config = dict(
    hidden_size=448,
    norm_eps=1e-05,
    parallel_block=False,
    init='normal',
    init_std_down=0.0,
    max_grad_norm=1.0,
    doc_mask=False,
)
MLP neurons of a small language model. Each row is named by its layer, matrix (down: output weights) and neuron, and shows model dimensions 298-447. Each number is 128 + 32 x the weight over its row's rms, rounded and kept within 0 to 255. Numbers have three digits each.
A block is one neuron, or neurons of one layer that tend to fire together. Before each block is what it responds to, as a language model described it from the Wikipedia text at the highest values.

Responds to: Main verb after subject
L20.down505:128127207116150117170125122141153173167086122155118150156152148088139127075170136080092218104127154106119167134085113125146149087109090115098192166126143156127124090106145101137113119142112103137118145139132032139157147169117059191123156132177120150136091101159097117127098087119088076128071091106104154123098107117094112102140119090152117142115074115177065200085123091114107178139126122150147147137125125183152062115037178138119113140178062212153158
L20.down1199:116164100117145161163179125137114188063124108102118133082123122111197143077125066122169116126126138117174137129093156125160105141125116073114129120081074134090135096177136126100146080114139144093135172172119103098141110146124085117062113099121114148164117094138133159124118086140134052146101103164098137103104151159182137176186122132141139083136139137094170135119091101143090119124147126130149108128189169133183126063035134146170155161147168089119112
L20.down1268:052113106128102094062096109061145167167160083164121111150108121132116094121156169108111186117122152130119089132094184122088140138149116046120142131148144116103211144075141141128110153172163034064149028101179151125083162133094116077147150174160137128181110133146141112156093106149170191144119094113122129112138116142119140133116116114101146212198170115128105136127113150148104121120134106085162140133104136123156091188145144181152116111082124093098168
L20.down1307:127173114114126168194182095109203087104105106157172110136067126129125108033121156131171143086164191140106147057152085123177147099142048150072154105126143118096121123144097070124128110139180145124125151150105215106129146143142107128098139089129114102142096125143118177121120142166109076118137165127131051148142234164074142164117107079062193113122154155137103142103144127119124154126123164131057077183170212102102148095156141122101136101136157152126155
L20.down1311:105114108130075070158104165143073089094109084101195122142082143161141141061100093154123172091130096132106102140121131133178100146180164115105105114159092141168128140188168067095110110113077141127101080136065142101130146130145101116183082107156168058150115099187129123145122102089116133127123105192158156113098126130146117068112100173149144075135087152081101148116075171133161150162198152143092148152111161157116153145136155183147121142163109110151160
L20.down1513:062137027112102083178111124093171096087148072123117211099122096098150132115164145146150135169098106087184160041139146123120146113155102094116173079166190162137187047149137119142198177094145100097132155150103161092155128133164130064137142099148174132144100140140106130046121145138138100189105106080098206199142145172095122198120090151137104094111050163124153071157160156188145122098118118145102139153117114089110130110161157102129212157067150116067152
L20.down1517:147078072051133144134161152129147135144136118168126129181101157148102135144169127181092065084131099111066175097149144100071095142083130177108121167223121139136106132091139093090134178144162090136122089123138092119151155170134117106072164134195164130160116149138109095107102077128088089117089130128090148130121117142133122116125109169078173145100136090146125167098148144177165166104146164094126134188068133171158156170138157121081173140117089189126112
L20.down1727:170110147094143144144162163085124187137182140083118145115158177125101143121100125098154160149170169098095125104140139121142157122145127128139114140067107123107212124094121078100091118144125115166137147118141102144126110141102053183138162138101170153131076139106129058154169064139149106178161106154143174102098101123128152158117107183139144213142130127116015140162131101086183152124163119154148101133139113126124096113175159154101133118132149132137170

Responds to: Word-initial fragment tokens
L20.down160:114100122103138142140149116133159112161096139114088143167154114142130089147116111123131050119132154075154155135117210132185100166105130132177146097074155147179143140112137111105057145115119094132137164169078193149103117155185087143062143154123135178092145104103163155111064133178106082086175177115122143055154153194095099150102129159073088138121099098145130107150115174180106109116068112109097108136109157081177082145124120122091137134160176114115161
L20.down218:179109140114185114115133130104194148145073132182105105083103097169117080146130090158083162116192114129077122126106125120111132087130091157130153148117152078112091088152153108150146152077169107150108097149127082124118184147180114147149064139105083109145146057094081152068155167097077141129151123100084121157160091066076197132145137166130174146146121082145153077062096174094176144158099145115154117124128192097110120163139175119107182122106147088155139
L20.down238:163116107132150100101128089159136192136118120136161137147126115147120124109164155108137108178129108134147140138149111086110131179172112075122095082106135161121143174164175138088135102159088114109116174122145155159083124177133188202131123129070139125139121091130107141223189143140110111205109152103094155130149184086147161154134117163093061138112141181094125151194060107164135152092174157094105160122128128135133041118123093133128173137094125058112081
L20.down305:078167107147110117157088119144111109170137098106153116110110107144195135134045126106170128124097092132161109145131190100130107102148145152123155115200093104156179148091155118132119052100139081130147119167152162082099161155149154140196184131147142117078098092110134152154099119146142164076144117147141104152157128106121175068163093128104147158117121152084153163164116161081123101099118127139116163149102129154130125117146203121119197122138093100194176
L20.down455:170116212113059104148101136149129128184167099148133084133155229194140139100130110074063174144112125150147145109131121144136131180111097155158131125172149164127179111106087049120203151152158109138132115118081135121083114103084163116159133128126096117084105112136149186165126123141133067082142150181104103151125144163101118090168171125125101191144167061122159115180120150113122172123151126120119155145135138131100162141118154089124132127102167070143162
L20.down916:178135114116163185113071131224111086141125151139130155139093105079139127120085135134092167126179150151124152163179155128104087137116151129106188167114110090191126081131103124123136140146111159112116166156071137151120177145105120142152174115198135140154141106151122167165180148167142168072204142119096117140158111156199168144108122136130105155120217125133080155132157125109135141110138125075135074097107120099129213035102131169106118129110081101134189
L20.down1483:140076159089123109141146117138080104154129108093119148146098099136109126106155109106175140135108129120074121156113146169179108184146131143164124107155091130129139139162168086085146096141126173157119119054152100171080127144098189141184147147112145106153100110111119149111147102102131127100148120173164082163061156119142145120172078143107140149162155159092140127183152189136104103101129149110178113169122136147114100155133155068093146089193118070176120
L20.down1602:078141113125129071130111135115123116150141081114143189097139158159089089183138125125128169142115108149128173125163161095058143140174136123129117080077146122158085123167196113173101094185134139167146134169150174116064126117113156156121072124140098127162107167087156130155127119129192122191147146161145131124155111167093102105153160128176104127128116157113142168088182191101126121079140125181070114159156085193149097164056146127100143141112117154190104

Responds to: Year-ending digits
L19.down277:098107187099155126122118160059112087130080098121149114107106152129150124158136180079093153126178082104110119093134140204110147181114114145124125124111178132153109122122094136103137167068150091179122161065159136120128152108131093138106106178126107157124179101169086127128155134112203128103113161127171098125136115103188094134119110179158164155090164173130131099169113106167092172083115178154119158128120116171116126046185152184090052106092124147084127

Responds to: Year number completions
L7.down266:114120146127062130138123142134131065122173118147137179121140200171111136154136133090099126179113092135130101111123102208101175122136141106161086119154129092128068114104145125204088131143119096185122131134131110063122087148176129049061169122116047095102082087061186116117143123130193104175105122167137189156114159109084084148091175118098134164100118112144121154139137081158174162083194149072127129184124125095178098104096037125148133167167150075184149
L7.down307:138075124116192111112071134153162210109092069075102132120121152176147127107113103119118172097108113128098121089101139172109142139129120100141132060075099154153075121178162109102146162133108141134117173072194106105133116115132223102111157114121113108165164118042065178134057151120112146138123137102148180064110172083164112129096152233123145141126066152100119081156125173175127125127114168156142129143141141177142151096105133132105125167104099118109162
L7.down621:127166119092143143101093092126092123118142130119121135078107186140133153105091142108137084153143076186128076166153179135156142129110146113099206120138111093140118037167081164127130149128153162095112078086170155115157107082117144090122158098142113094111127113106131058151096194164116089165099114163114149173098171171104113171123140172139121116111158223116104093150108135154150072093154164189113114136111148127150148104137091134165150103206114078172116
L7.down693:137144151184110095130149176158152080130115161130139105153144112168159196116150125142129107164139120157136182119085119140133121144152147113175152098168108127125107076185133111131154120124173105148104174137096137142107137096082169046105121190074083065099127146131179143042149087152157124132059102187159116146075097117147120126099135188148077121182115121119110137175144131140139141120178199119162121173144076108148073138133130146189127133122119094093166
L7.down931:131129180046077102096131147125146133111145128134129125126151221073111136132149102137113115123112118165101117139139087145141157156200131068156145089140072130122127133171115050149122098117064096133122152174118107071082121117128189139070193150077108114085092116093132133144061087132133135117122072165109144182148150106112166139088141157107079164121146094149097120084118143137154143094117131187099093151187122129163126156104128125077108087118148145219134
L7.down1106:088162110148058098203186117137192147161143126159174115163093054135142164107192089127166170162083104061095105134082116105164153131099099118084151110071159156135173117150165092077139138122119124114148143117103186183100105065117096146105134115166077135112156139191167081109128087177143105167070149150133089177148097155124109237160174112102120132076140097106153210121109178171151142129087131156123085112201145135078175086114152132100116149149151125153150
L7.down1304:103168084147154195103191125136204124119129113131127195162099204155112164109176176125156085126094125141118162198081160132100096106135106095101151123125112160126101095139078173189139049107138108120119112074137116140080062107131087140066180120108087074080190118082153072124105116139141103176116064139130125134212122070113121112167118074161115119114182160203157206136118088153205131126109146119164125167164199148143122113141113153170110118126184082158087
L7.down1642:126175161134158126130175146177124206069074094111182147183156135188136154124123095145082117177049130107094120093101148180144121135133141118127113130101121134085145083116130134144116135163116072075156152153184116143088119146109144078118149115122078121147095153155103139085098154138142118114114081102123182097113128114181144176124088171141101147146175087103147110113155143126106137123144149155151120114125159120152083129131125148139073096118073133119128

Responds to: Reporting-verb endings
L19.down340:129125068136148188139152113084119157151093122121089056183158130147171162069163140114133135136104165156103158134136150146092125182116128138077221078110100103114110047141159129173144108178141165148119029098177123148126143105141141113112113104125109151067132116096125110133114146078162166128126146168082127095141073120165135146096141113119166120162122107189139146141140164119062172074080187124131052219167173133118156117096141139119160120125127068079116

Responds to: Mid-word continuation pieces
L7.down34:124140188124084099127114189067168182165093159132133150136092146193169133104185111149171172136132157137077143089129061099175122131139088104110107186170091135128109108109144174145081092097073107120116187151207154142136118114121089140156103107123157153099121144099171134139115121153126122093098087140118112115115146144081137137042126161135149116115138089114104163087143098138113108089139167219128033059067117156131152093157082097081130025184162115126067
L7.down57:183117182058164133111100115124151175111145138167143089155118163162113155097153090144117130151153152166107213137130138127137113138129089147132122083179135167090138196103173175116152137096084163110092167090096118164157121112097113135094141123119162145101114159138094098169128139132116180167077079193108094082172092135175141127121159088079171113211128151122152123111068168127093127085126118128095158094107097176151062167184160110111146111117140124118124
L7.down124:166111044085120115136084096067129124086160170139103103092100106137116122159083109184098098182062134163166106135078101119099181106120142142079130094165151120097108096129083096115152190136154170090168136150215161047165149117114069116178158109103165103101115153148139108086141126078097124146077144168146095101177104146126125148111147155146150113114163117114156137179048123123112117113152078127090143099119154097147094135132084106116102149126182174146139
L7.down255:138131171098159173111105112169121092116092087103170113107102116132114138198153118093111132138163162098140072128156162069130117113135153101101118115106172143104125129130143107161137079093131121120192180134164117119118148080117099161169119162097154094159118058101159113157179138113100106082094097193113159146166164161092132151147108137124101199103121169113077135151120192113172151183125099050130144082152182109125143147095139138150086078130180142071133
L7.down503:160138114086099074132130115135068129186116127122115107157130188135150191087194163174124166109126112139150107056117104177123129104099112138157101132127077110134138078081087167145161122161086187102063128155169115137091134118115159100155159075059174129149140108178136187216059106198177108116088067113154134171134173153119201060081127118133132124188142162145080100092089145176167148138065071167108096152097069153125134139142095157153129115105139201181105
L7.down578:136122198136064151135126167118110125097123111143144138123081110109183117153179094082096083131047075114069134101165124154068145189093178113139143147146148128155078110101141092084111149147125147092119106123166143072131179163161107151172129117121164116085111193097078116141127157154200091205094167089158144119136139159110084125149135158206117130072099113104140165157155123144138096101159144122183116102067192198164102136158124126151153184155126144120139
L7.down1648:116133071191151136132116068099090119114115196105097173157149129105200147099094133194131125110110130190129157152093110193175184188109067165161105148135176112189153137110101126118097149143088131108170141140130177132123102143059138182106127100160110106144124102221092157122119084199152168071135157106134106139181129112139088095110104182139090050141168125119114138074184143135131122069117109147139076121100153128155133119158091100157225113154129137127110
L7.down1663:229086157104095182142093121165136118136103135099162104121200099137098152188147105097149173128152114152138155151161089109100143135134113159126095125120102072095101105128103095125167136155139092127107132151139179144074156142075108109142108168183126140114161159137113072096133090115118166133135139153187126083137178144106137105123113183085142166136096134140118112152123133087079166098216143208146062186118124124101142133155182123155138110141050221159147

Responds to: Speech-verb inflection endings
L20.down196:088147150114077194118116083148184162199124103059132188188155152106147088136129155165065144166151136087143163142160106146116138129129092161096155131110110156163098178116129099111105167169082144101180114093110084122080171121097098116144106107077101156154098139167122076128117121115114181194100114203132151117132152141092110163109106115178148125092142138092131102165108130169181150144122153087081114112147162125085132135137090104136178143208124111156110
L20.down874:139144109121141167124113122135073135116167130119159140093186072106109142166156150123093156130103217104094118097136155125148134168177140125135146114148083094094136095103156108184155166167095134096083100143098160149117147175134145103180115098173116162142154113100123183145119083110092063102119168127129167126115129173100179150159133151107088062124098132097100074056107104179149084144186126174096093155154111156055139149083147112080099167145157104096139
L20.down1122:123126127159149190158193169148130154122104153169199136129127152163122132131079126117073138107133123130165129108123173093103134055180134176126126133108110157142149126087111092060134094094109172195136135054103110079125197067111132139142144115148173127100101082135130177138017135141191149164096138073133094152160123075124134159182082114124147181127128142120103209125095191144132105180144146157066129159083167089125029116087094137087148118104096148141135
L20.down1129:110135126111165098130115185137148105111105154129167143145056136138124147070139173176111120117121044113128132116135144110152097135172147110141108138163054127155154133104130164119084132100128117130140180072127114120135129111168147080095156126136135133141134127121048177143097122119106122084079111179135064174122204126114106164130135178152157172156152118155103118169135116140169094123146197126145134126156189088119092152098122169173108139144135119119100
L20.down1266:147114169110087206130134112094150101026060123120127185129125101151132096156109113096138169119118147144195159154170146120135114123122088111114142223146108159119100174182160129142159120166107207156164151115171165130093126143128169117107095104175114099175147091111143105067087118149151118149131213140090137071114116082138146082165129101126115157144083126142054176149103075140152090185090135098139085089144107141079092128141074132112097081081137130126107
L20.down1272:113086166139153115143184121110177078167106118136155106126179121199116100165060089116127134102110177126162103117127141138113144162161165152188071189152094129147153089136166073138125128175071114059130098155101133125130169109152137136053158145166134149090143084169081097164145130100159131126163156211087073101034109137076113126138059110114166149108133129169085165152105091124142106139097154192103121171167077072129135156114122115126115111085094163120139
L20.down1301:137153147149142184127099092135174159190135084127150186073153129142087120188126124158133225125102148144124081117152180071127109163124116059087050150100124158149161127094117105098078073147134109177156128096164156151099105155112161134072100142135057172108087060153087163119128154131081151150207114097109070188108137106137118136124135101124067135089124145180106174170078109125150098095146139171207076168072094147169144149079111164104057123157168162081078
L20.down1457:201132173144162107082101132120117105132106151187121114125120101106121147201090158093159137082105151138114111161143093103124095059022080172139138150199149119108134127096115186090076135133168097102105129120166180072142120135131107187158170140071052173095105099098100139105084109117133104154143223127145114187170055074085165130149151120051104134131089142115056123159205079125140157066128112133066135149156157149112100149203131152145139103194107145113096

Responds to: Word piece after st-
L7.down815:154132158103172160145132140139095120153093145097096093083142132112146126128114105115098197142092096157162141108061156179072139087070154122159103048060106101114147130138114110090162172063167078095129133106179142186116153154098124179122136122174164152147100126132133169122111166162131140171143104118124160113131139116153059158118179079160161161136066124089117130107149083130150106151135114147139133146174085091179095149149118121129076176048085135139126
L7.down844:149184154053149122064128159154129161126133112132165155125162122106193102099154112160121067142147074066124115121140115169115132186117115119120183147066118155117159125167153097129109118147154131142133106201133099161141154140183084138115095141154095105131093147086111083129123166151097122159120143108113102125135108126156144105103071065240070146158113084170145170109105135138071111066117134070108138104120172130081086153095077122084121116050166199081144
L7.down1017:177156169133180144096137158143116148136109074115155124120096099146085097147119140125142104137151107138162111159120177055084126092149180143093131082129119143125154117104122121141081185142150138098129153158101129116122145139120107120103098169161172158140095139142070120118134126118135081153167166120166108132143067081213106165124114098103070144110188168104105094138103140113098142115126186132141084094130118068122159071093215110118082153100095140104149
L7.down1168:156117141111173127114116129192094139098133154121143102044125061137094129157102113153166186121141142163113152120091145117088125137086154122110145102116107135114117113185187093092173118092124143135076069084128085190137155093061081134116116134148143118119185099181170157078095158080062082128189150142131146116128136113163082125122156132129131165139077136146153154138105097151135095145122124223165135101134096100113109137165150144113124123071153140102195
L7.down1309:143134135077101138126130173117113173106144154058171128111140105141125163178072084077155111129148080154074102110106123117146134161166141119085112128156063154089109129118145107161148152074134079209120187154079141123100144179150147158179164122139066130108117113146087144104135124191215096103143134144109117116134103129165123152167169157110132151084127125119172178097191085087143097107120147130109176097109134158140078156129129119042130106188158066109147
L7.down1433:089086158132190134135135163106110130079074099140155098130088081192134096111126107139151135117113119133102144138057163112093134132112181123095140151111122121115088094122072082191148072110111172111114101134171177069188137147101106095101197178159114138147136161128173138085135190117092108176097185093126138100137165129115091173200128095092165109179119125126098138176132131126113133169136181131146141107149130113112147113073146100142115072194213117131117
L7.down1589:109131108122179182160107119136069133127130112117163132070092104129114126150129043116101105076150083145090167117160113134157116144131151135133174094143112150103096055138140107119099118067138160158136129130108136134127116147111141162150106136122123089115093139189091189143135110085073136171166120106076084101182104086133150115135088115158114096177106160197161144131103111140144097136115085118111201129107122154199081197158127143126133137141149132086127
L7.down1722:137066132114156093172138135215078149119130091123144168114181070134129087167189135120056138123110098085186108143129182166145131106128176155138124190104102159115191099099131196177149122119191159115112115142182130187114159093081126156099096179153109143126144175153167141121111150163129126125113135129105042144142133137139132117123072085150129123098149121091147138183093115069148099162112098149128109127174102172086117101155135114150136081105144086110111